MLP neurons of a small language model. Each row is named by its layer, matrix (down: output weights) and neuron, and shows model dimensions 192-287. Each number is 200 + 20 x the weight over its row's rms, rounded and kept within 0 to 999. A neuron's up and down rows have the sign that makes its largest values positive.
After each neuron's rows, "raises" lists the tokens whose logits its output raises most directly, leaving later layers aside.

L3.down26,201,234,190,214,211,169,213,209,219,210,180,209,216,208,170,190,273,198,197,197,204,178,223,243,202,198,183,184,211,173,212,217,188,174,214,175,177,175,192,183,191,191,210,184,167,198,195,230,195,203,208,200,158,205,192,172,177,189,197,216,199,195,175,222,193,158,178,199,236,203,216,229,192,176,201,207,228,220,199,198,174,189,234,170,201,157,201,202,172,203,186,207,211,206,150,202
raises: " others", " more", " smaller", " medals", " less"

L5.down259,214,207,214,199,182,194,161,206,180,209,176,188,171,167,199,196,210,216,209,174,193,241,191,184,184,179,195,197,211,196,192,198,157,164,205,178,202,179,197,192,185,211,207,215,199,193,183,199,204,189,158,200,184,204,164,215,183,195,193,188,193,184,186,194,168,194,209,207,223,216,181,216,218,173,196,187,192,219,204,177,153,193,239,208,207,198,183,186,208,190,247,191,243,167,208,185
raises: "vers", "borg", "eth", "duction", "vert"

L5.down1241,211,250,199,200,178,215,195,201,243,227,177,191,186,195,203,197,216,211,223,227,204,201,223,241,252,208,164,199,184,185,217,192,186,219,182,187,233,179,184,198,205,165,203,232,211,160,218,157,203,219,197,226,189,198,217,214,215,190,191,229,204,196,214,170,222,193,181,220,220,227,161,184,226,223,197,174,202,182,173,224,233,189,165,203,197,150,164,170,225,179,216,217,222,195,208,239
raises: "ties", "al", "ies", "ious", "anced"

L5.down772,184,196,206,200,202,208,245,186,186,159,220,192,200,210,221,195,260,189,185,195,202,126,227,175,204,185,197,214,193,167,220,202,184,175,203,193,180,221,224,208,226,203,224,265,203,217,202,207,202,205,162,239,169,200,263,211,195,209,220,196,255,198,173,178,176,186,199,184,168,195,180,234,193,219,186,217,163,203,201,191,213,183,150,188,169,200,190,197,200,211,195,210,208,208,245,206
raises: "aster", "ast", "ability", "gu", "abled"

L5.down26,203,205,178,184,206,235,195,194,207,190,213,231,218,216,185,194,206,211,184,175,185,181,240,191,222,193,185,188,204,245,206,179,206,194,193,222,170,219,216,206,180,189,208,200,221,186,216,171,176,180,193,178,195,225,207,202,213,206,208,219,217,227,203,193,206,184,182,209,166,184,227,194,198,186,197,232,216,215,207,232,215,178,194,207,194,216,214,234,176,236,212,216,196,176,222,163
raises: " is", " was", " has", " occurs", " appears"

L5.down72,187,202,233,181,188,225,195,173,210,215,205,185,175,192,202,172,217,177,180,204,189,215,204,236,210,174,198,230,219,205,181,182,183,221,224,220,179,197,198,230,218,205,179,171,174,238,198,203,147,187,208,213,201,174,208,212,177,239,197,199,217,185,200,237,207,180,189,199,203,210,247,187,253,148,192,193,198,176,206,211,187,232,180,206,215,177,196,194,182,202,182,225,206,192,204,180
raises: "cy", "ess", "like", "age", "ate"

L5.down325,199,202,233,215,185,173,183,201,163,188,158,183,202,205,210,172,177,202,220,198,215,219,206,212,190,215,180,150,172,182,250,202,211,203,216,208,239,193,215,192,177,176,194,201,172,213,182,179,215,200,176,212,210,209,210,205,251,179,178,208,189,197,184,250,215,207,218,181,186,216,183,199,199,213,210,178,226,194,194,174,195,212,174,182,217,165,202,195,240,180,156,173,215,189,180,189
raises: " Quarter", " quarter", " group", " Group", " Champions"

L5.down337,185,238,217,211,213,187,201,211,195,154,215,185,236,200,195,211,223,230,251,154,187,221,242,199,196,201,230,209,223,248,237,198,209,203,224,192,186,227,229,189,198,170,171,174,199,215,198,213,224,210,164,183,194,182,185,194,173,183,169,165,174,200,188,243,177,174,177,199,217,196,199,202,219,194,196,204,208,207,220,213,187,221,198,216,185,216,205,204,167,211,168,201,227,185,170,186
raises: "ro", "rom", "kn", "rig", "gent"

L3.down1267,195,212,173,200,203,210,163,217,185,217,181,164,172,208,212,220,207,194,200,199,202,216,171,178,225,193,213,223,173,238,205,206,178,235,194,147,211,197,201,173,228,198,176,213,192,231,188,181,188,210,195,189,222,165,203,175,200,195,194,214,199,191,168,210,206,233,217,182,232,172,210,206,192,187,204,214,214,187,182,163,194,205,215,206,198,232,225,193,247,208,221,202,204,168,224,184
raises: " cases", " ways", " terms", " places", " numbers"

L5.down841,165,170,166,166,209,187,185,196,170,176,180,195,198,200,210,205,176,200,185,199,224,205,169,169,202,223,199,183,188,191,160,178,178,206,221,209,202,220,227,213,215,212,252,181,208,172,207,217,214,203,257,236,195,191,180,201,196,219,186,215,246,229,225,212,226,219,210,181,195,193,193,205,189,167,143,227,181,197,192,231,161,212,175,200,221,174,220,219,162,224,225,208,191,231,204,183
raises: "cy", "es", "kins", "amics", "lic"

L5.down710,213,170,207,169,211,212,234,195,193,207,209,214,200,201,178,169,230,180,222,245,183,196,179,158,221,230,161,189,202,230,200,252,194,186,185,199,198,198,193,228,212,203,185,177,187,193,227,235,198,176,185,183,188,198,235,197,210,179,188,176,185,162,192,179,196,210,218,207,213,207,196,210,237,203,209,236,202,214,180,205,211,224,188,167,207,219,214,210,205,217,211,191,174,229,193,217
raises: "ée", "ophical", "so", "ium", "ario"

L3.down449,230,199,175,177,198,197,186,205,192,179,199,205,162,164,222,208,184,187,230,228,214,193,180,211,207,197,209,190,177,184,219,167,187,205,221,211,211,222,188,219,214,202,233,208,193,222,206,185,206,160,214,205,202,214,228,198,211,209,198,201,191,188,180,174,208,215,196,206,192,192,201,197,216,177,220,161,145,224,210,208,203,197,216,208,207,194,220,206,200,196,168,216,230,196,220,203
raises: "range", "pen", "l", "mo", "ower"

L5.down358,183,158,194,207,197,191,192,216,178,222,174,206,187,201,181,177,229,208,164,184,210,206,213,188,220,178,194,217,221,182,182,185,215,175,195,214,190,218,211,171,178,231,206,224,181,173,193,192,156,189,214,211,192,193,214,205,211,186,195,226,197,168,235,202,172,157,197,190,212,201,202,182,186,213,267,170,232,192,202,209,200,196,226,217,189,198,198,202,182,204,213,219,175,171,173,215
raises: " President", " king", " Admiral", " Prime", " governor"

L5.down724,210,216,193,209,182,182,196,192,209,213,247,207,201,196,188,245,201,234,224,198,159,201,235,217,214,174,202,199,198,214,187,190,219,202,199,226,204,220,203,237,223,205,220,208,225,214,220,235,216,218,179,205,191,181,173,175,208,222,196,198,176,202,194,210,172,228,205,198,187,173,193,163,187,187,201,203,195,230,227,234,197,228,182,193,209,192,187,214,216,192,158,204,209,210,206,221
raises: "tt", "ll", "ls", "va", "ft"

L3.down832,235,222,222,182,206,193,198,170,202,198,200,213,210,212,198,210,189,161,151,187,186,194,208,180,208,174,226,209,200,181,212,213,201,246,166,203,197,207,234,203,215,237,197,198,196,214,188,187,224,204,210,193,184,210,208,187,214,184,218,185,234,186,228,200,230,210,182,221,225,181,202,205,195,209,193,164,200,222,176,207,206,225,218,183,195,221,165,197,209,171,220,191,194,199,173,215
raises: "ration", "inct", "rations", "aled", "rators"

L5.down453,197,214,195,211,188,203,206,174,200,226,216,209,208,217,194,182,192,219,170,195,175,211,251,199,214,234,142,208,146,161,193,194,232,213,172,212,184,206,232,213,180,194,155,202,202,218,188,201,199,228,227,215,224,192,229,189,203,212,183,194,199,178,183,188,186,173,231,211,181,170,195,208,190,198,194,180,178,188,209,238,200,190,168,201,217,182,222,203,206,197,199,216,187,184,208,188
raises: "here", "hy", "ho", "ords", "oman"

L5.down416,191,201,252,239,189,203,210,207,208,182,219,207,193,187,180,189,169,192,211,205,172,227,222,246,201,188,199,179,187,199,197,189,194,205,213,186,203,175,152,218,157,214,212,170,172,233,183,192,155,211,228,186,164,211,176,171,212,186,203,199,179,182,197,215,233,191,220,204,186,246,196,175,196,239,215,195,183,159,189,165,225,194,212,195,218,191,173,208,228,216,206,136,176,231,205,189
raises: " FIFA", " Olympics", " UEFA", " Africa", " Copa"

L5.down1362,230,218,183,175,163,223,179,193,162,163,190,198,226,211,228,210,186,204,232,171,181,188,179,205,232,193,185,203,185,184,196,197,212,168,231,152,195,176,207,168,232,210,192,231,176,212,209,195,170,233,186,189,194,210,191,195,209,218,204,172,211,190,165,249,204,207,172,199,166,221,202,211,187,199,161,207,182,201,181,218,207,193,189,208,154,189,206,231,211,158,212,238,195,225,194,246
raises: "come", "law", "ward", "own", "fit"

L5.down978,178,219,201,186,217,192,172,198,200,201,208,175,199,202,224,225,186,201,196,228,206,194,207,170,194,218,198,224,246,196,175,219,194,227,175,184,162,177,189,194,234,221,212,194,234,238,217,216,199,226,241,211,220,170,194,211,183,213,177,180,179,248,215,179,198,177,217,193,183,201,212,214,198,210,206,223,214,202,198,236,187,203,183,220,195,216,198,221,201,221,169,211,224,217,190,174
raises: " out", " performing", " together", " abroad", " driving"

L5.down57,195,203,220,216,245,193,215,148,192,210,193,212,201,206,179,249,199,189,228,179,206,194,194,206,194,209,203,192,223,184,201,198,185,186,196,233,189,189,178,185,206,189,194,262,242,198,206,203,174,178,193,207,209,212,204,188,203,222,218,215,149,195,230,242,203,205,202,212,211,198,192,204,192,218,177,211,161,203,205,194,215,194,236,199,205,203,189,224,170,205,194,181,177,227,195,202
raises: " believe", " see", " maintain", " describe", " prove"

L5.down551,211,213,198,160,268,188,186,195,212,193,194,179,219,198,161,200,204,206,181,202,235,212,226,218,202,233,196,180,206,186,190,189,204,165,196,174,207,229,192,160,226,191,217,155,219,237,232,179,181,203,212,215,214,190,197,211,179,197,222,190,241,214,201,193,176,188,199,179,187,194,202,205,218,196,180,190,190,214,225,198,201,193,193,204,215,206,227,190,225,199,156,189,167,161,199,182
raises: " it", " they", " there", "ever", " she"